{"num_attention_heads": 4, "norm_place": "pre", "norm_eps": 1e-05, "rope_theta": 32700.0, "qk_norm": false, "tie_word_embeddings": false, "init_std_o": 0.0, "final_lr_fraction": 0.0, "max_steps": 8901}
MLP neurons of a small language model. Each row is named by its layer, matrix (gate and up: input weights; down: output weights) and neuron, and shows model dimensions 272-463. Each number is 128 + 24 x the weight over its row's rms, rounded and kept within 0 to 255. Numbers have three digits each. A neuron's up and down rows have the sign that makes its largest values positive.
After each neuron's rows, "fires before" lists the tokens most often just after its 100 highest values on Wikipedia text that the model never trained on.

L4.gate798:148121140131125110137111128114189127140114095115108085094074127175105132123163135138089117157110112111114134139135133149068148133135126140167139093131148122141133129146131149151113142120162148129110150149101129110161131121154135112088090160128131134131136140090104147152117154169126149140162180103128098158127158101095122140128121110096082114137112135127084146167141127126156069094127141117127150173130169122128148144162141169123103140103144136137096108108126164158163080117123163147136141163089112112151168103117122106154174100085117109128118134170125154134129165133133134169
L4.up798:142087107137141193177175107139113134130103156163137117136126129124110136089133097124103124157152138112124115107136133140119087081131110131156126120141136130086081131116185122111089121129137135142124126192158132142130114082153108135104081128106140117123100136134136158150089074145127134129145106065113136153139110110123102104100148104164104123166129168103116157134126121106161102127123155170127083126140145145140108148150110093122134126093150147144083137124156089143187136156121124140125186158093121098088139100145142119122156129153129120166099172131145116140110133134122129126
L4.down798:174124113149154129171097122067146118157142117164133118134146095122104146108152084120097131142086120089128120149142141106106116132129103144152153102147140106160062136112107145105129122178126111122107166133169133105131122096142098144152115106168126122108120138141150165146154106130101119094114126107093082151132143128182144108076146156101130147124120112105118132124156076127134142169132078101150147097171125099116130128126157112156125118149124131155123152152166105149159124115177123088107157137150123138129127104145159111136094097092114101143149147155120126146094105171118106141
fires before: " ", " Ford"

L8.gate1666:139112161162145116138124098110174101163146129128156143112124112143148101102147149157136125142169138081112083149093163123122138129106108131154133117127130146133143125157123113101139150138147110132097119164161146178176134105119164145147134138172158139104119158079086090133142151126117176113083161143119090133176107125113126140098130102126121108135150131174130101075110109159149138142125057160106142093150132140120134137113141123183176127141148156142131125109187145162086111143146152125086162086107148099102128141143178119131121106094105172158102118108171163138131124138075150121
L8.up1666:180096145133102128165134114142114114118168154125131115107149135136171123121097135134143133160136147129131106150161131166144116093110149082182129084114120143128109115107094111114119117143117156096141170125135152133137114136101127173125093099133119166095144106119116098188118127154197100129121128137111107117092126138155168060131136113071104082124173119146137129111122162134158145148152118120111142108166110094115147122121124084142143124122108131133134114079108126108076121139135101119154106122146144131107123112139100140108134115119154134088069135112182143120133156180109151126
L8.down1666:141093107122124108100094135115137100134128114090105149183147080103122075137130153155075159097161138078097104122057138097123087158129128097071131132117108135113142164138087083138149119159089083134084115159114106141147114093170111124148126114123127147143165118084101101130071161116111110115102134144136122104184140158131125150122144137123120143142091130148103101126144171096114167116085121129135159125122143094131089129132127108102127100138121158116154114101135156173126106132139127100127138105082126132191156107105148091133087113149141121127133121112134185152091134122109117121
fires before: "4", "3"

L8.gate1651:109098164115147090148105105110086140114128145107132123139137143117120128089146125117161156127161068118138112105102128127095099133124128148093093129098146152145133142119106076126139109140117136125103105141155078129132175116131123162130088122092135131080148137102170174128115165156134133120122125131142146089113159135113141153116115115104118175165110119116147130134094122144135086144127110144111125098134081110083122130124091132161138124125143122158114159143133112138153154132108144159139097117147177107096094123100109091124074113132177175118118111131089103111115136128101100168
L8.up1651:121136146112118103110105107106136099137106152127153174127165171129164153143135191175139124108154111088101126136089129084092136101134104110140120139098122108135130113127103101107115110154128163115100161103100145126122106112151141161103131153152127121159143144124149147142148132117125139090118142153126159130125147196139126142110128123118124143124099090113097144149134134124146091168129122124096140136130155122106088086137144122116094142120148118141110100091127102103131120085141200153137163113158113115167147162149109122145095109124156169149109146178129124121161117178079149110
L8.down1651:143104119111132121141107103125116155112137147165140115143118154086122154127161119069128129163097117093111148120145114119122167112119164127120107119137143137137085133141105118128109124180121108143155188116150121121139146140128123153120112105101134122074143138129112142159134109148114101128075138129117129085077150153166122110148150134140165137145100105141152163102119115112135139102110143105071087126144130099145150149150134135118112127122114141159149137097157169085171167150139164152168198084116154148128121181076110107114099115115127150142108110125134111120149126138147139096
fires before: "|", " |", ")", ":", "°N"

L4.gate484:102129159121136107130119095133134155121096121130123147167165126152161139157131144116067109129129115152164173137141095153122167137136136131107140127147083125169107141129141132116126123139167134133125138108146149069149138114120097131117079122158110135077110115096140101175122150121092124107151084131109129121127149114136186091152146119155127133174162123103104123149120102137176078161154136112144124145116112131104099075102118098127090137076135112120125129138118111110137060154125094165096131095079120107142125126155138132132102159141120087141144140162112104136096110165126085099
L4.up484:150113176113059137114100093123162143155115103126135169102119126121152154141116150141101156168111096115141094159142121110179120083118122092169123149102130079178117125131107146155078149147210131127152147089121128150128131128139143121157142147134134114140103126128114137174109092099161134100138113121043143074138160129135146109108125126127166130140168095118103100181111102126159156116112157150146111099128068121168151094106124094124111099150131158090123134102117146133119077147130142129128143091093120124095149135156124103130131180111137127107123125104135140113128103118153182141
L4.down484:109148121093129153132112178132148109120141096108113149100106095101179163159114107122103135119086097092130145123154124140133153177143115129121142161144124161103186155097109169176093168129110140153139138137144125152102128117143119163150143120110158126123125152153080155123152149145136108085127138136096093146153150136105128125104099104095134133070097103129144140142118115123167135125121126126105162067156121128114099112129129120167121132173135120122136124154112161097115135156112130130124103121117129134110129156121151114129118122086130159112126117136106130110129114129157145137
fires before: " ", " the"

L4.gate1044:103158109062125115148167127066155134109145127151153110133146096140125182146139136124158112139126127093107121133133120110171141140131141125133154106107134123112137121113109179165146143153099122117123156136121152091138058150117164101117163125119130114141160143127068124136100064142154122134118159154162111145142105102129116166129139042121115066150124129133123113125153102128132175130147108126127130157133120109133101142137169124126099143101142103123094178073101146112131126118129151176132087148133113143135124111136145098110080123104094156164188155147121131117104084133143107157
L4.up1044:137126156140105118118138125139112159107121094074101145121121121154113122128122117130089102128133127115167120113064180178146153089164153147148116121126134104130132137119155153117117140112119178098154109180148130167142089121145125129131126147136125131152133111097105149064173120123121155158116141162142165137122138152112159108136111098147135154133116167112095096123145136094143126128101114136160098140119133137146139154168125159144110105120095110119129110123133127186086141167100127107102127148127132075118112104155116136131138162163119129164088113137115141154125106116134096147
L4.down1044:124144102146154116102141153113134112123137168188148093115129102152166146079139092125134100152152141152110143106111105138146124145163111116103170119150091103126145124129154117154148153122125109137136109119139142101133144163147149135089109108119139112096129151157103130143143166128130116111119119107080096095118094129135096119122155097133102129127109098144144097070143082170118124130125119163150118121119143132130088132145166170095101144108138133132112136103117114104130131123114158101161098117145112128122146100122105098122127099122104110063117096134124162094130112116113191132
fires before: " to", " ", " the"

L8.gate955:112119128130123149123144150107126160124130158136131091157131090103102120152151091105121103146123143149110123117094140150140085100093116045186147136113103108184093072138143144144129139117193112141161129099109141092102124147128107143131156123147125106136107102132175120130131111087092151179092090131153200095112145136141153143116172120087171143124131114097126119146135111113171156124121113083126172087147155149160118126086099143143102119152127094097128127134137156147159100125112193135105112146095137077157131133106139135154122121122113133092136117153122154129135145082081106114
L8.up955:127139122166130087146166185143091125121132140151118150091160155104133102111129140102103120127114132121125082097111127088139130144114099139117112130092092140152122091151080119127101145105107117116094130088150160139147152171131146108071170128168126148124129179135138118125126162132120129095164111080100087140115093131128142118170129132148133122170119082144096123142148135189142118117131150151125136134118152100135185152174145087094146171139091109127091140125152135136135166151097142099116115134118102122110112159146139128136149097102132093077146151101133122087099129116134132119
L8.down955:118193145111099131134090108133138103107128156123139149136126133164129142115109173098163119141130125163137075119127142145115123155151164121141096151119137146117140127088136142098099150122131121115104103083157131187126116121128174185121129081155112138139110188112161138132119074124089181148139105129182120138139152165108158126110141106161118137161131145136124099145164137161165088104125143124141037142134161104104115134120128105129165148117127095179131159148170109124134105100145096103150088097135125153123120150120147147166124104129131116117123119124117137105122146135120138105
fires before: " ", ".", "–", " |"

L8.gate640:118152146134140113164130099100142166115123124186122125105117103104146110111122158138125125154124077136101130122163115122099127120170100118134111109106129105110144143104137136122143127147146089093115156147097102111110120117127114159162141108046108085104147126144139128142087135116112110159127151108121167092122148123094139128129132160135113125107100096126125083149174118117137122088089112131086131099136139184092108095071125122145117142113149115103122108101125136139114123139155121126085138133124128142181134130129084112167120118127127112153140105088136095092102158115191140138
L8.up640:161163121124109161113112128112142136085116049119126168083117115113108108139078135152175153129138150112102088108155103143131127134117121132126179084102113148098125115133169154125115147098140163130126148126150089070105130095114131104152108129172104123131136107183096129127162136157097113126119105145136128108155128096114119118076103117117156114145132117110100117116131124151150122139132134132082144131113136105097170145117175097124092110120149131176096164136114132145114128128158125131091135119109121085111123148133121129170132133098131154104123097106129091091165136095182092118
L8.down640:162133141146124142125181156134112097137117079151089145140119127118153115138091175135126141159097107118164111127091086140163120129128107070136139142156135146134130136136146161139137101158097092142143159150113114090089147123133125124137120164090120129175156146097124118103121083093087132136088163163120146097121126160128156127133118104168119058135123121081096114143088125136143130188153150091140140124110110116108206153061140137120177089160129107113157133098136133156114115142171159111122120139099136036125169116149102152105137158127111156156105125112107096144130146112172148103
fires before: "1", "2", "0", "4", "5"

L4.gate749:114115094143136147158142155175139138116143196146136111084137186083045112140126202151172140156122122146123102108124140156092147126131109107163134112105158120161155118121153147149111106104119055146124082134141163185112128137161140124107125128169115125144147133097121150122119145145083154137154105119139155110109133149094103148093176111136105126178145132141161157164110107111155180123136138129145115142146121131133140082085150137158115111119150139127177115076103136141135157125116098117116181094159158114141123146135114108120122141116154117126116120147139112080145153145069109133
L4.up749:125117141108158140115161133117157132129177144149134150113146161201125094143144141153133135119125142098111083080124186106139114143121115131085136152147153173104113119114135133132120149112129151134108148144141169150129074135106128122125129125156119170153149112067138162198074160110126148117116164124122139150138132171138132114130119138164105060119138075160120092117092118110158142159124126160147130108097143106126124115098098149100143161108128110168135145092117115107150110139076143158087112176146127130144131099151131124154145121128134102083145128152136118135124109161142105126
L4.down749:122127134150166128096139146130111174108098140124110158089156174109133146144094165118138156139087153133099152105117137133090131125136146063133167134102122127148113105131144116084078115150137097123151126150167184137147140128129136142129133165140155134096147148086144171145139137164097110084143116115107117145153170135149105143157146121144140146145138103143104097143097137119156167154154096132109146146132128140164137117104129135159126129110159135103176083109159072138198133119145122121098118174119185138130126155152142089134134114131149164124113143195120117127112152145101109152
fires before: " ", " /", " (", " −", " +", " ."

L8.gate1281:163141179147141114109149142126127118131114113092102094149157135089101141123102128143120140138112106117154107126094154092160142085143146139110155088128180138146140100209167129093139121131135154145121132107112130156137079082133125158148159113160123146127156098105120140119135123116133142141148151081128143111113100204116113147105123134107136102098108099067124098146116127141129146109142126176149114091134084126098067130110111121110115107124112111126148089131081094132122136130168148137137136143115145107115144108123166132116136151102179122138134099153119166195134130123125117144
L8.up1281:111087174129126102126100150144148144114129154116139115160125156076184101125121116134125105133141114121107143114139100067160137136110101150149111126151107141126124150153146126127125128162109145179142169151161143087080128105111107136140125138090126116100123139132162126120151146126133114109116114130119095130147120091122150112099146112116128128131158142142130120152153122140135122168123139127129110101139066170125099144090125135084090139141113084126099173096131129156059164122110139091152121111094131131170139121134149148113133165152116100113154162138133113141165135169144156125
L8.down1281:144124114100131141131138176143160124181102144117090119111123140129129122143145132092131127149125118137126152131160124110106154143148142118100134162133150133159121166137159142085140134159101114125139132114124118100133162091113117110130157137135127090114155082119115085114061141139125132118139156139147152144149114104106171089146114183128134125147212146105135106124159144162129125140095151152147106119140137120143102164124131138107131095127143146124108137137131127194145163116157169156123121162089135147120034074112135123156137149116111125175150142140116148128124142152081095109
fires before: " be", " have", " also", " not"

L4.gate1535:120163112127174124095165138170119117154136138147174121164120108137167114134133112149129068134132144150100146109123131112183129129104150085159126160160143128143130127103126125096113115094142144155140101173149110099122106132149121128168128161130084170134138152124108155116138144107160115144153101103124146127176098173119138155114154123137171151145160120137130134115175155137120139082093118136098128119097085121123121129139170113143138142130127155127161185124124111095148165143137120103107127139100149135125094164151073131161109120174151137107125109150142091118124108090132140112
L4.up1535:141096138131119152149173125164136126146134073150128137125127126144107175172125119132110091108168144149150107139152159127170109108134134103123158136140111142103115092127098141123110092128084136115139113092102117149146103160125149158135128127088126134126128138162110149106121070090107114077128150105137104110124133118104145113119138129120096152091125153141163121116175136155105166147189126111116079144111099143124136146153107112127109142104146166131161099121088101114132150094131124077141123130094077074132143138167135129110128135093108152086155142160113177139166100131133123135
L4.down1535:098093153139153170134144172108166123167138075176151131118153099144141155154161121105097137128124161171144098113106154098148105151141191123145122143136149136148111093122116136111084105113101122126121149080111111155148119170160129153134070126106126106123119151121151151108097079117111092099099130142161104091173136159136177138148160147121162161111180122176125135112159147157130156132159098127119122120119108139131144144167156109139104140134112179125147080133104133104129117136131132104131131096131118091137140148169124129173126118138110135172153156120154144132134141127103089164
fires before: "-", " "

L4.gate703:083135133180113143123175184105124126078121121151138127120125099139180146135132144135120092134181130132110127121149151142136101149139166126119131112175101138134125126089114137101095140108089187113138128090154134116093076146128104118110137127089121145122148157158128159107120144085145154173115094112120123162108097094114106098130109148098156160125134076093124147149135133123088158133109114156147129136113130147122131103146117117097099132116081137108105128167071106096094130178068143154122127161090152101086117149107154136090083155111130133088102115121109124152100135135092089117
L4.up703:127115126083156153101152149111144134168150098155076110128099138119099138114154136134138120142139134145090122153121142158129141134136112197104122115124123140161137121087125112092096094117083114088133164115125131158127154162154113153110106128182143143146081115118132143076127096138135138112163138108144127119175127159129103126134106092148097132135153116127132067178083149093128165134132118110113136082145077102115118149094146133121127124153138110094124120159132131127138162119137165128113135157138126119170147132160130111136128131083110154057103079139118113097077138094109141111
L4.down703:099139126136129122149113134141105120139128092163105144136133161110111061147149145120159101083105056149093114111138099103117150119180117113170122124132105158106102124097103172115135102112156094134134136172151134112123106128096136116124121096113129108144128164100130129149137127115156150105128143103114116137126159140106155142138104110143131115104116174102167159147097117114136137169112155151126098112133142161144119098111119108184147136106121156119151112130133082125117118093111120142115116135130088151143146126085130159138111135124168107137126132094135115150118116128133141181
fires before: " "

L8.gate831:123164114080190112083157113129118145158121122101133105107160086079125118102075124119143094147133160083136161131136121122111130125128103120137133115108163119116129146128073130097117131150160126108115119096107128106140099130135121118096194084153132154134142152166154127134100135149118156125131131130073154121134157109178082109131130135112112168148082172108108096105084089108104136120148109134134145087134112155151163124135127164122146124124175137110128125121134137143093078118146170187092133099141136105155144102171146135122149076131164113126120111143139097127104088108125161141
L8.up831:147101133119116125113135125085114175162105132133139146151126121100161136126119107128132117152135180098156149113136113128097160115113140142135121084101096105103100104122156101154084156136154116126104104123150141130156115135119148123108151082173145118164146149112134112130130171143122139120128138122137131152149129116136094101159117154143119159082131140109111092143140140162119110119098123096109106134157136131112109147148125115140098121121146154115152112148099107150138065144122142103162120148130159146152155147155111176119177139193127094114131098120143148187106149151132166105
L8.down831:138142087080126104108110140111146108129119116123126132117132141127152134148088105106107135132114099122161163095100149106161145149117103139135153097125108161119117122129141111139106125139138147100137102106160128104121178127142139154114143097141128148189118156091153129088137114128116187130153152124142139121115168117124065116148105112094114175116107138085092148147135105117164126125166158155092141135161142159085100131159104115092077133144168116121154156139138102161127120133137155097113140100118090110157108070171145093129156134105116085129182124135125093106095126114116141136
fires before: " |\n", "|", " "

L8.gate1262:130164148136182117124107149142146123116117112163119181118092120117183099135122105136109108126087120100145159131168172126074140099136092093162132127116130149114143141130117139086157168168203124085162134178096146105153144135123149147122093146112137139157172166121139128173124135129128106123133134145091130144136093107091103143088099134113123106120134160125116136128116102090128070137152147149139111136127119118098188106094093144134136100085144124191137167104137123143155125111094106140090172189131083117062127126154114125162121143139167109151156137150176090123131105130142142167
L8.up1262:080165153094094149108129137107115090113120121196133131157145145147140140119123129140144137107119120116083119099111113094139137086124121135081081121152125131092136147114124088125151133136130102088143095105149120130139085172138136149119115135136115111119101139142150105154103111169105110126089165148158139105149170137154142107123130112120111130089134154116123126103149102138156102172152132148154176104138068128175161166153070081143129122137183133118087134129164091107110146166113158092155151138091131152124146084107121128127113095167114087110127113123127133137094151126164138156
L8.down1262:130149162165141117152147122094107100097139143151097111126136166113104131147114157138127119110158139117119147126143116117106089144128124088150120089102151167129118114121142068101090097125122141153138133130154148123093128173155102138106145121152121143123101158099140147157126129113157104142101116128156124156124176124120131120126120122097133168151108121113113089098106139143140131132162111109122124128099117133148171105139181074154117137148149096100142100175138148117100139154123154056149138120118167151137143106135123163116166118126133151108132111089097114125106166125125135163
fires before: "7", "8", "6", "4", "5", "9"

L4.gate1921:103168049143141111062125135138167120121153124114180119141114111130111151126150154121112113141158130150105117088107098114099127141122103147148122113081137179113084150158108115106114151155132122121113109127129155174115089152125122137148080127120126117141094124126157112149151093098173123124174137117132146115155140145135152102091111147143122159144142122128129151073125086116121122103100142126120083076129113115166132141145117093126121144110108145143129120107136128156125076149145104092136110153150075148141100158123122151125139056142101123146125145120140155116132108149111158180
L4.up1921:114154123114164129128136160108115146121126143137173142168135120121129135135108127152101117149194083145104130157115112134131145145125140096119131095142102108103141106122120106140132146130176102108143149136134094137123135120110150126152140152114119126140135083158124178143116102160183118118139087138111101117162157164148140129103123152116114133158121141116107165128086148054122141149120132108104152136094124152126186123128108166128132103104112159142132139122171114126140086149120120096123112148134135167124111121117135121057166148079124127117115133108125116130132127112127126145
L4.down1921:123087152130150115163110120117083136137143137161076100118170137156104087133124131181138162126134120131149124157146136122192120137099167083112133155128138085112146095131139099127145115111118102120102113133119106098126141125104122124130126122155134177118136143108138127088146121152136083112133091141121130151148138172152170139137138125150136115111139127124119148133133183106103157158128090107132148133162107138109142152120163189153142131135113121132166114133118133117092114097123118172136149132119124131134140113148156152064147144131156116111128151118110095155145139128104111136
fires before: "-", "|", "The"

L8.gate1190:128124153143155151122127104102109133131132113138103124152095171150111137154140155135102149125146103090192109158131123183156156102121146103118119137104111144130135115150123148125144144123129166164131111120115136112151085150115139074121138134103104163094165129136136108107125101141124135187121147114147131112143218161104156104127123101149106146112115115148103105153141137099161124130085126135125120147151190120143104127094101166160138144168148117132124100134124130116138104160140125166108145115095110121146131127120166160107087097126129143113149113143083167092150114118115115132
L8.up1190:138121065145084145125106090123113129108122097152139137135140115107124116086127153144097180137162095109136154138153141141152131142137132133123162145126089110208130142130141123113063101137150088117128137137163131058172115113099110113144147169114137130120137117169072154131128101144091134150170108152086171097094088113155152098148166181169090146078127160138141108112094089101156112130113131122123125127103160125144130119138135131106118120153127104140122139139113109082133142132129153155107116125153089150119112144168164113178135140112139119130149138131093123156160155111143094155
L8.down1190:134142084131103105136153144112122092120094145136130124138081130095163067120131084157125146116155107133129164151154120109133088132119158059158120152147090100120122142120156100070137113076115090147131153122157131123114147123104096097119082118161130139120117124122142151110112113163109096159112161125130163155090079132099170125146120135128089080138135184169100123117100143104167136131124104107138093120127150132126092161140161115161115109188111116153144088139102122114148149085171116123132143156155110160170152102172127112151103121125126116092086117104093118094129116109145076134
fires before: " ", " the"

L4.gate929:140116134110107112164133150095125112134123142144125130135127122117137157138135125125124075133104108143097052125145083121136131152141151125126109112141147095194153136126148140135119103130112128152152136086078164105117167149148137116115133093124139100086135116135118143133130125147111150127081173106107078148107133132123110114140139141149120124056116138135101163188090139072128146121153152129137099106146145144126099092102120073128143122138105121158165141093102174120139125139178154120101096104084095172102123138153171101119106124160095125118129128155106130154132154117122119134
L4.up929:111138115158147124117099124101113117156087121158092115134131131120170176140108063112113145150153096141096080169130141141116126099146156129157146106172130144128137100097170102131116163132093109111158113123132088116171137078158161159109130085112120127163115124082140139134133122134112147118134151110103121136165150127149160142119141149142142138108118103107092179152107121120145152146104137152110116161112110145152146120139138092148158138199121121118164145161160134152130121141098102151133144117085119139117081105116114118169116075125137152096146129117147111162137142146114109155
L4.down929:115135110138131133104131129100164127147118126210100076093129132132152123117138137091092151170149143166094122143116190118131117082100127128101149139153103123157095117153099110170098156144114139111111131100148166140105171095166111140101111077107175125125146139136121142175132141145086129136102157117143123139144149177120145148121117148130138141079116120129118143162130087114107150150099124126139081160114137128145137125142180135124156131138124125114185139149130134128105136076114088152119131111071108100089093130152112130130116100086093096114187146143130124123151151126168161099
fires before: " ", " |"

L8.gate865:081155138121162155154145111126189155128152180150111131108155164132175151149093091119094101160123138129103125138168117147102115094147115094140178129131127158161111116158154111131136142100163157130151120082131123113121161137122115113123101175158119139151096146126143071084169117148105119115171160123181122120121127158121169175113141123134138123172139106114151141183062102079150113108172146093142183067082150140127119140105127110116092133099111089143119145126136107100147033144126160138101131107122143113111074112131143155112136117103138091132135136139127153099126131164144154132
L8.up865:126140146157105131158161120176156132116104118148143133158156134114140151146081115106144147130075128138131103128104124099137131124121134107151153133110095121150135106119146134122140160088093112121069131095106094093147141135118075127081106122130102099128130118065133115101100138166133110193110123121148143108145130127115148135136121135132150122111093143139119096127129091117130143125161110137129155137167115105135137095134149133125104119125080144173113118132090128102166138131124101104126049166085161071157078063102151122093107123078130146126125122121155171167124107124147136101
L8.down865:127163108112080136166154094147081126112133120153141150106147152098109147118113148121169127140138136127146129133104106125106103119121120119115127150084142125115046156138142110094110129109100078099117151125107122109175107156117115113142116142160125139107109140105128141168106090129156137131177147132130106131110094123133169128126130085106127142166119150138145160099112120094141133131111128148143133167100109132123091151116110109154148103125112137154146113191118115164168121142148108108143073172135106089116139147139138174117133118157084127135082151104140097129124154134127132153
fires before: " "

L4.gate1191:098097120137135148143154146153141113158144109066134117115111111093136114182124128118112155152108128117129099135114202124134129093121107141151145114152108134126154147099131146141120132101140130105115161178153148130135143137114162131130096128170137137146124144136130151167183146141095118090128144094156137103115137168128109131105156131143137095137123140151132101144137139167117118089136167103168117170110118114102100153146121146059127118121149188119102128104125106126150113163127128151155127159119129127136124139132152151117100148102155122156144144134171150137115120130096133205
L4.up1191:122158200142117111151118133127140093132111148126136130138083165175132134171127167164136146136114123119124106129118164124130165108122117109153104130171129136134090105113121129118135151121181129119124146064164157111136115100140083061104137150141071060156127147168161122169135131131102095127124127107103051146124107113157117140127118129131091145154129117117119190136145145134149123090115141138173147143137144140089118104126187115141093154123176103138152092132120088099129100131143106127103108181175127124131136129159122101136119138147092147104123124127123133083155144127093124131
L4.down1191:124105130152192121161122106127105084137125160144133139161099114145140149148124133137106181112144161079144127136116166120124137112127114094118145116148145149148112139088148172096151144112149138097108118101139145148129143118088108117116074139146138160132175144099141144138131132143076093135137144140088081102099096109120124153114189125155111113162141145179138090101141155155162086086109112159188129192127150134081121135140157102101096100136132143121137133124120107125156135116132130141110119147177124111129142112144188113108078115139119121143104152123137115110111128125055173141
fires before: " ", ";", " |"

L8.gate978:143141156114093098152129139103126089141149165123072107195103128148184124127143140114152111113136088144151099094115142157139086136109151148117151115142077132096120110113131066105117146082099134114114119144101127121145107110122156130160127097129100151105206134158178142117132159091134153142099130137137116117145117167161113132106128106142132112139126110087117116143130108124157174110148092166143121124129137143107116095108118110115140053142094080175141099095076142086125145080121157159136160180125125153159149138168131134135106135117155131130127147112101108105080157123130084167
L8.up978:080128132128117137076105132151134086096131107123149118136160093153097116116138088153159159086108109098131161140131121201148140131155103112125141093120128092120080175133106129130112141129126123092129153134064151101088166104158151134126134122117114117102104079152100126174160122084156151110152138150123144110091119100135146120098094162133139145097088147135143119112101143093108143141148162134135169077102101074161126160132141150141113121113141134145113153107140123131129098137093110149131134129116076105121126135175157156156158149123134130120165117144083146128111186123128109139
L8.down978:110149113122165110153125087107123162112146142167125128139115106124142162163138129151143105113126160127151087103078097110152061165132127152143128144130141148088123137098110117104124164120144119154119126120148109165096100099135144161137123111064136136118128126132132096117097093182089139113133157152126116143179115097172136126085195098190153121165149144129146111116107100150105182098103121138144141129115157170141159165130141157126125154121130152132135114096104147140136104091152132136151115145107115127132127145115183139122117165143136154134182114098128111138135121110123115102
fires before: " ", " not"

L8.gate56:189153149113159121114131124125117143100113158133139134131154108112131122139138111143136092093103124130130136138124174178151110147109123173119109130135126109117144165134131146108130174129097100080153065115121122095152162088150109127137142158098122113095136124151150152149139149119108120115126148134135119146135120151114145129101142116131135099108133133129128159064087121172186100103135122061101149128136142147112159121126088134141097123148092122106139159105179112128159119088119101133105144117140119132135166119132084131175167134133124156113134142138099132144118104112129144156
L8.up56:138148118105125133129132099144143169156150107154117110117187148090149092141138166150098182142123137155136137127171144120106162120145118099138101104178135120137147139104128172099165142107121150140143119121124151110122128149118156113139149151152117144123113134102167115150166096139147135123099116130105114116121098126123083099161101145088132103123100119106121106111149091119129065126151096120153127128092152147151124118104054113109162115093087133086077123153130154102117138118147114126089157129111126118110133135132123079066143125171108142188135127150124145146112092146127105117
L8.down56:104145090095141129150093128124153137166111091140144131137137141100124137124141139131073123112140138141114153111140136107145161086161121142170118101177159134125111100104126145107135116127107123167140121076107170127096105180115130154135143145120143170147130127126175118126143176148098114108063092134174137125131104102137111160151100121134124114114115149068126096121136099125157140107100132125110066148128133114131135111164077120108153087124149147130188107139154124075111091134129097077080153150107151135112137123116139138146128125144135162131186115118135095168122113136103123149
fires before: "4", "3", "2", "5"

L8.gate1197:134150156094179152149130131136109135140145152117132118133145092097100108101122085143152098127098163125148127113152151127119152100140134120184141145149112155137156199131151133135166119140149137153134177125144108147122118114120109151075122137106152107119145163123099113119142114127139139135115120118143156111072125085103118117118127161155133152126102153092109104130128119127145102111151109119153134088123117129094106141150105126107130096166151083142105130106167075125147111129135149159129109155108165128120140109104121136101157134142104101148136116130110123123126156152111165140
L8.up1197:101089117146152147097098134141105150185141140136120123139114097087144129122122120152169120095172126161102155133077098136143077102112117131131131121126114097123135149124142105108104143137156132143151146098150137171086115160139138114117132124083128113107210150115113134109117108141128148146151142101119128123127127122161125091156070128159196171136137111103117118119153135129149135129149101164127156125095160121119110127111117142140167136103130109084119141144142083120143122170077112102128136146149097138118138166109112113113156094134146100155139118124122135089101141133170130114
L8.down1197:151123123137174162166101105127149144164137141139176136122112072121148146109129176139178149110155137120116169149130124108141149118125124148112125133093136102110139131126101149098154072123143160125134138116142121133141099106152121117111116158165124122158135153114129078075155100136194140102114153092114155136076103120131096109134135117188127146117104105121155111117122145090112139139127149117158053106093102084095116132129156129142137127111156159139130134143113124065131126155121173146134156127152170123132148133162142130129136111152076148122136174153092142128157149144141115097
fires before: "\n", ":", ",", " |"

L4.gate844:122150141151162090159129129123111141114162120101149132119071117067132125164153102106097138133164142145082096114115132131111180140102116110114111085168122167143149105135169129167144130150160125093097151111116098097102118151114118125187137139110158123158141120093160143112145096141126144159098128115158113130127123096146150142139102102128111129144122139135131145127131098143101148131148095138160115136082137103105131127138134149118096113165169121189102152123097129113148165118101121137151096141111130182121090125114132129127078094107134158133139113098113137146176106110149135069
L4.up844:115134101098095129126072136161156117148137135134148140125121136155108126146128105123111168165165131063099110146153081152121148127125098125109133131130138125134096135129145106106125177132131127115144140125159129106141081103136138094132123134109139116088106118139126147152118144146145129143157125159140098152160130096127139167163138129157119094148152123068172097157159141146177109160143068087143140113135154151136088152147133132093079137120139121132157117137126123121147135139161130150098142141112118086104135143135108113136105126151127118127134187161066162144137142095117130165
L4.down844:120130131118157150123116125159163117129140164110157144109119116136145132105085124107140099118120119094157140107163106163099120139138145103120156134089138133098118116131130106108131102119105113083152162149148098077094101171116135123105090091060146109118133172133123056131128165132132136101138140085119163113141097077128128138154148140128129132155159128092108107115089111174139112135085143150105133116134168161118158178141126101120137157125136117111115146133131168143113154089122087089090114126131104125173141135083133112104079147144131122145103154145108145138136127157111141143
fires before: " the", " their", " State", " his"